Weights of a small GPT-style language model, trained from scratch on English Wikipedia.
Size: 12 layers, MLP 1344 SwiGLU, 15.9M parameters.
MLP neurons of a small language model. Each row is named by its layer, matrix (gate and up: input weights; down: output weights) and neuron, and shows model dimensions 64-127. Each number is 200 + 30 x the weight over its row's rms, rounded and kept within 0 to 999. A neuron's up and down rows have the sign that makes its largest values positive.
After each neuron's rows, "fires on" lists the tokens most often at its 100 highest values on Wikipedia text that the model never trained on. A number after a token or word is its count.

L8.gate751,186,202,168,252,216,187,188,202,249,230,216,220,173,187,194,191,237,216,171,186,152,175,210,208,249,254,182,213,212,181,183,194,216,214,231,157,181,232,225,167,212,186,195,180,216,183,195,173,154,234,270,199,185,166,164,228,176,149,241,241,208,172,205,140
L8.up751,148,254,218,221,167,201,198,194,223,196,159,191,209,208,201,206,227,223,214,243,220,167,232,231,254,190,183,208,171,147,226,193,190,232,129,214,176,211,207,174,147,159,247,161,169,202,216,221,190,228,223,184,231,177,182,273,220,186,174,207,212,156,182,206
L8.down751,224,228,185,208,209,230,241,209,145,210,186,235,255,227,195,245,135,165,177,223,251,192,217,172,215,239,204,198,178,162,226,184,179,160,178,190,239,203,176,172,183,223,172,150,206,156,232,145,190,243,234,226,115,160,205,172,181,178,129,209,190,253,223,186
fires on: "ist" 23, "ter" 9, "on" 8, "k" 8, "al" 6

L5.gate367,190,205,239,162,187,249,227,270,181,167,191,183,198,167,162,152,144,180,235,201,244,167,166,106,181,209,182,241,145,209,182,207,174,169,181,258,198,159,230,265,202,206,128,211,224,238,197,196,223,270,197,208,202,186,186,159,196,213,219,251,171,199,194,205
L5.up367,209,238,179,119,148,200,159,150,184,211,220,219,226,230,202,221,225,187,219,155,234,171,142,166,177,224,159,252,204,256,178,194,207,201,184,218,216,190,192,224,206,240,158,181,214,239,256,177,207,200,211,205,230,204,143,235,222,151,257,174,180,180,189,221
L5.down367,242,224,139,183,193,195,171,178,195,192,164,185,205,141,219,173,241,170,240,156,234,215,136,241,190,234,216,224,186,202,175,250,221,227,165,135,175,182,171,200,258,186,242,165,207,215,252,183,192,224,188,228,222,199,214,247,232,189,188,188,253,160,189,170
fires on: "im" 52, "en" 20, "ran" 7, " of" 7, "an" 5

L5.gate1210,220,197,189,223,163,202,182,217,197,196,198,196,210,198,209,257,152,213,241,212,229,210,208,130,203,187,239,191,172,222,167,247,243,179,255,236,214,180,217,205,169,173,184,199,162,271,223,176,191,231,174,168,247,235,193,161,207,169,175,189,121,252,261,228
L5.up1210,230,224,224,210,179,185,154,193,242,218,216,203,180,226,210,199,185,190,203,181,202,192,209,171,192,192,201,226,175,187,170,169,192,205,201,183,234,164,183,163,255,230,189,197,160,229,237,221,266,168,151,218,185,237,141,172,170,194,207,218,145,186,183,200
L5.down1210,231,223,150,166,180,189,146,194,197,223,173,183,186,139,220,255,198,228,244,186,168,272,191,183,158,232,212,202,191,173,186,184,131,242,213,177,165,206,224,192,184,147,234,221,178,191,187,147,215,170,177,206,213,212,170,214,228,242,217,248,165,220,209,215
fires on: "an" 76, "man" 10

L3.gate740,155,167,184,252,200,186,190,204,230,187,222,196,146,188,266,208,196,178,155,186,208,198,207,211,207,224,204,191,195,201,256,225,232,166,189,190,246,179,186,190,205,288,261,209,216,197,221,179,198,219,206,160,186,180,203,171,184,277,177,281,189,202,170,188
L3.up740,190,208,190,150,148,210,196,209,158,180,196,163,216,168,266,229,233,215,166,153,190,233,200,141,247,203,165,227,202,171,212,260,269,208,215,221,161,167,203,194,203,196,255,187,173,183,212,210,216,218,200,164,225,198,192,244,201,223,233,191,169,218,178,177
L3.down740,187,221,190,206,189,150,188,169,217,257,224,171,208,181,245,157,189,161,219,182,177,182,204,200,182,212,202,213,227,197,163,160,250,180,163,195,222,231,218,175,241,224,194,199,163,173,167,203,225,199,202,114,184,171,193,225,182,211,193,148,132,178,198,229
fires on: "h" 35, "os" 28, "ov" 11, "ess" 6, "er" 4

L3.gate638,204,198,216,185,155,224,175,191,186,147,207,197,185,224,218,218,166,161,193,127,170,183,175,175,142,269,191,189,182,188,199,200,206,174,228,183,157,231,211,150,201,220,236,183,189,264,215,203,191,228,208,211,206,183,222,182,187,161,240,209,240,197,195,250
L3.up638,194,175,152,213,213,168,183,197,200,215,153,174,216,213,259,202,225,194,194,179,224,187,204,171,180,207,233,227,186,183,184,212,180,210,220,226,202,212,228,137,217,236,225,207,146,215,172,211,229,150,176,180,205,215,207,190,182,217,231,231,182,204,149,271
L3.down638,156,175,204,185,210,193,201,207,212,213,211,232,229,219,178,261,124,232,202,163,172,206,235,178,190,212,209,192,172,192,269,193,208,195,232,228,206,149,188,163,165,164,218,207,162,211,223,228,193,160,175,194,221,210,172,179,208,205,191,210,177,160,230,237
fires on: " k" 46, "e" 11, "ip" 9, "i" 7, "s" 6

L9.gate606,230,172,223,136,211,227,208,264,232,196,196,210,207,231,210,185,227,166,184,234,193,187,219,171,144,250,157,235,162,192,208,203,152,210,157,178,214,197,200,158,145,230,216,236,187,167,209,185,219,223,301,223,210,176,172,215,151,194,214,179,208,170,221,208
L9.up606,210,182,219,173,212,242,189,250,182,202,161,142,240,137,224,217,215,244,180,194,179,129,175,225,198,188,213,256,240,148,185,191,232,226,166,230,242,206,189,181,204,212,197,181,229,225,205,188,220,152,255,162,228,222,223,198,242,236,233,223,225,186,211,213
L9.down606,197,192,173,181,247,161,207,209,185,178,221,238,228,227,202,188,173,234,160,169,180,205,238,250,215,171,187,190,219,239,208,223,212,210,210,236,201,204,198,185,206,198,226,226,168,204,240,228,221,204,188,220,216,192,225,227,213,142,178,184,211,179,163,229
fires on: "i" 21, "u" 15, "ru" 14, "s" 11, "in" 7

L5.gate1256,162,208,229,164,175,142,234,180,155,172,199,222,147,203,217,238,218,190,144,162,243,180,226,184,265,180,232,214,206,164,142,202,185,204,194,161,194,241,205,192,188,216,197,221,256,200,204,195,204,199,222,188,218,195,191,199,192,189,179,183,184,178,212,220
L5.up1256,195,163,220,172,175,196,223,209,165,187,247,209,153,217,177,210,244,210,171,179,249,222,198,239,207,183,214,267,298,143,193,203,171,239,203,177,119,218,163,166,251,262,237,195,199,195,187,169,218,223,211,162,214,158,209,158,153,195,206,221,217,193,226,257
L5.down1256,194,161,119,199,199,215,175,255,259,222,206,188,226,224,161,187,207,177,223,171,252,228,190,198,143,198,244,148,171,179,197,241,204,193,221,151,179,226,174,220,240,218,177,177,242,211,189,158,181,186,185,205,235,218,222,208,179,233,181,204,220,199,217,178
fires on: "," 23, "art" 14, ":" 11, "qu" 11, " by" 10, "al" 6

L9.gate198,221,224,237,251,264,210,191,215,192,225,208,170,206,181,185,140,167,161,198,223,197,172,217,222,285,215,150,224,180,158,203,192,235,161,228,200,172,235,154,178,264,194,144,229,202,189,163,207,169,208,254,208,186,178,175,188,193,206,191,167,225,221,237,213
L9.up198,191,236,193,178,196,142,206,207,195,226,154,213,155,233,222,199,171,135,148,229,226,161,137,189,224,175,172,190,149,127,153,184,199,181,163,212,177,218,230,144,209,155,213,233,162,207,166,209,171,207,148,221,241,173,205,174,187,200,158,267,227,146,209,158
L9.down198,167,210,242,204,233,167,216,131,207,177,166,234,175,207,154,179,234,241,193,189,263,201,202,144,235,232,170,212,166,216,190,154,182,206,224,204,203,135,186,236,192,202,188,192,232,205,240,169,177,225,189,167,173,144,176,237,169,189,201,176,182,239,205,262
fires on: "z" 22, "k" 12, "ro" 8, "on" 7, "a" 6, "re" 5

L8.gate530,209,219,135,219,223,228,192,214,129,186,172,203,214,198,166,192,172,269,207,206,248,239,247,226,204,174,197,131,179,198,225,143,211,191,249,172,198,238,251,194,191,148,208,171,155,229,180,213,148,183,169,188,219,171,158,198,219,181,216,132,241,182,200,177
L8.up530,235,249,270,170,192,188,253,173,175,189,217,207,224,189,127,198,205,212,233,203,269,241,198,206,227,229,181,146,200,218,144,193,167,175,234,205,220,202,244,213,148,198,230,201,179,221,173,193,159,216,210,144,160,160,210,172,171,188,215,140,166,196,202,179
L8.down530,142,217,222,196,219,194,121,212,195,199,185,205,154,227,222,150,230,175,228,177,184,178,192,173,206,183,245,214,160,187,238,187,235,184,246,171,205,181,238,176,226,198,182,194,168,187,236,162,158,188,187,206,155,176,109,158,178,195,191,193,211,228,211,249
fires on: "g" 18, "c" 13, "og" 11, "or" 9, "ic" 8, "an" 7

L5.gate295,150,210,188,174,194,241,224,169,197,184,224,218,183,274,266,165,213,173,203,185,216,202,191,193,210,143,226,158,219,228,243,226,212,232,178,217,114,166,137,167,175,184,181,250,161,201,173,176,187,133,156,182,219,178,170,226,206,202,186,201,226,256,229,183
L5.up295,173,192,179,209,167,232,196,178,197,209,217,229,166,232,205,178,216,240,162,176,199,226,108,232,165,225,145,213,226,205,207,200,208,223,174,247,192,216,158,209,227,191,213,193,245,175,199,244,197,205,210,214,258,232,221,242,218,215,249,206,216,222,213,190
L5.down295,203,187,199,253,218,187,208,174,253,165,185,248,225,162,186,247,208,180,198,236,227,177,186,199,221,172,222,282,164,219,163,201,195,192,256,220,190,209,221,216,170,217,152,199,189,182,203,222,235,218,208,279,194,198,201,190,180,222,217,194,222,178,179,246
fires on: "ion" 18, "ed" 13, "al" 10, "e" 9, "ment" 6, "or" 5

L8.gate318,191,233,204,195,210,159,155,174,170,181,210,200,161,172,179,250,158,214,191,218,203,219,185,219,215,179,215,183,137,176,240,199,169,165,246,170,229,161,239,213,248,208,234,201,199,215,203,219,182,220,198,226,183,200,205,172,179,235,179,163,175,151,227,243
L8.up318,211,175,165,234,168,159,200,271,244,235,213,231,207,223,174,197,161,172,168,204,227,223,170,184,193,210,185,147,167,190,173,191,189,227,218,233,212,208,222,171,265,203,218,190,212,231,193,173,181,193,166,220,216,183,232,203,208,167,201,154,179,203,195,202
L8.down318,181,263,230,220,161,218,219,221,195,188,153,228,256,174,183,216,174,232,167,140,243,192,207,219,209,202,211,214,210,183,196,220,229,186,212,245,217,190,231,222,219,166,171,234,230,224,187,183,254,219,250,178,165,168,226,200,165,208,140,273,231,170,231,202
fires on: "l" 21, "ig" 10, "f" 9, "p" 7, "ist" 6, "ou" 5

L8.gate371,237,158,177,198,179,176,216,225,160,133,191,210,169,141,229,186,288,178,158,183,247,234,204,163,194,190,228,158,217,156,219,184,241,179,177,203,155,234,215,163,227,164,207,187,231,197,141,189,204,172,206,204,249,204,196,198,231,212,215,150,233,186,196,241
L8.up371,185,138,154,210,254,192,109,184,164,187,199,210,188,175,210,202,209,223,178,168,186,191,201,197,257,168,221,146,207,240,252,183,162,208,156,179,154,200,212,209,209,153,229,166,186,210,187,235,255,191,256,227,174,239,230,198,141,198,170,245,177,195,224,237
L8.down371,206,154,198,173,180,193,188,200,129,219,171,159,258,175,249,166,213,185,219,227,234,217,241,179,234,215,156,194,172,235,204,205,198,218,204,175,174,140,194,214,187,198,178,230,213,226,232,223,188,183,184,217,187,202,178,216,216,228,186,204,252,219,194,227
fires on: "iv" 59, "al" 10, "ay" 7, "ly" 4

L3.gate1128,226,252,225,196,177,237,227,201,205,163,226,174,216,185,197,252,149,224,151,212,220,165,179,208,183,224,191,219,220,250,207,202,227,197,161,194,236,257,194,198,177,193,196,166,182,171,249,239,275,218,220,151,228,204,122,209,201,259,196,185,176,224,188,231
L3.up1128,211,180,200,202,221,209,206,156,208,151,206,201,202,147,178,217,201,167,173,241,202,200,180,153,210,179,155,205,182,221,159,215,235,206,173,155,152,177,179,247,242,206,231,223,201,192,209,189,286,234,152,188,134,193,268,210,195,182,180,220,253,214,195,223
L3.down1128,185,161,224,213,220,202,214,176,211,220,220,168,141,170,229,151,130,160,247,197,201,193,190,199,248,215,187,153,224,186,186,167,249,195,194,174,193,203,202,227,212,191,212,196,190,170,223,212,250,228,240,188,194,141,192,179,154,219,221,144,162,215,210,231
fires on: "ov" 32, "and" 15, "oun" 13, "or" 9, "er" 9, "en" 8

L4.gate1127,181,202,202,184,151,179,169,189,192,198,198,213,186,121,192,164,164,212,261,251,241,200,192,201,249,186,225,247,205,230,199,251,211,163,185,174,177,151,200,207,203,186,222,204,172,166,164,197,174,173,192,198,237,218,131,207,264,164,220,175,188,220,200,178
L4.up1127,142,244,173,194,213,206,199,213,199,236,153,202,225,174,167,191,175,258,214,198,203,226,235,224,201,236,183,194,159,218,209,225,196,193,233,151,215,178,133,218,210,236,223,172,141,183,211,185,211,190,185,178,189,195,114,194,217,122,243,170,204,220,186,223
L4.down1127,231,224,211,146,235,219,168,242,159,216,187,178,179,167,179,265,159,193,238,173,177,179,241,183,203,205,180,186,208,270,130,232,179,217,260,197,212,177,176,188,173,177,160,213,228,161,176,207,220,168,185,188,170,203,188,280,219,204,222,208,180,189,233,174
fires on: "it" 54, "h" 12, "an" 9, "or" 5, "y" 4

L5.gate91,183,170,154,138,221,191,197,194,198,201,197,274,181,215,235,205,149,134,235,177,145,204,183,207,227,208,220,168,183,206,159,174,194,177,220,205,211,202,176,169,215,206,274,245,202,191,218,194,181,163,213,174,206,134,210,197,215,143,140,196,238,262,203,206
L5.up91,209,202,170,204,181,216,171,243,216,217,175,262,227,218,214,180,179,196,219,170,181,200,183,194,243,212,143,218,254,255,234,239,267,188,213,205,145,212,220,198,227,195,192,258,200,254,207,204,209,233,181,216,220,211,196,200,202,253,217,188,164,206,151,183
L5.down91,242,205,222,187,203,231,231,163,208,217,212,168,230,192,210,185,188,184,231,247,206,170,160,206,196,185,234,186,241,213,197,234,189,214,280,225,212,182,140,201,153,196,153,203,179,169,211,192,225,213,166,260,233,227,229,162,212,158,229,251,201,192,223,239
fires on: "ed" 25, "e" 13, "ly" 6, "3" 6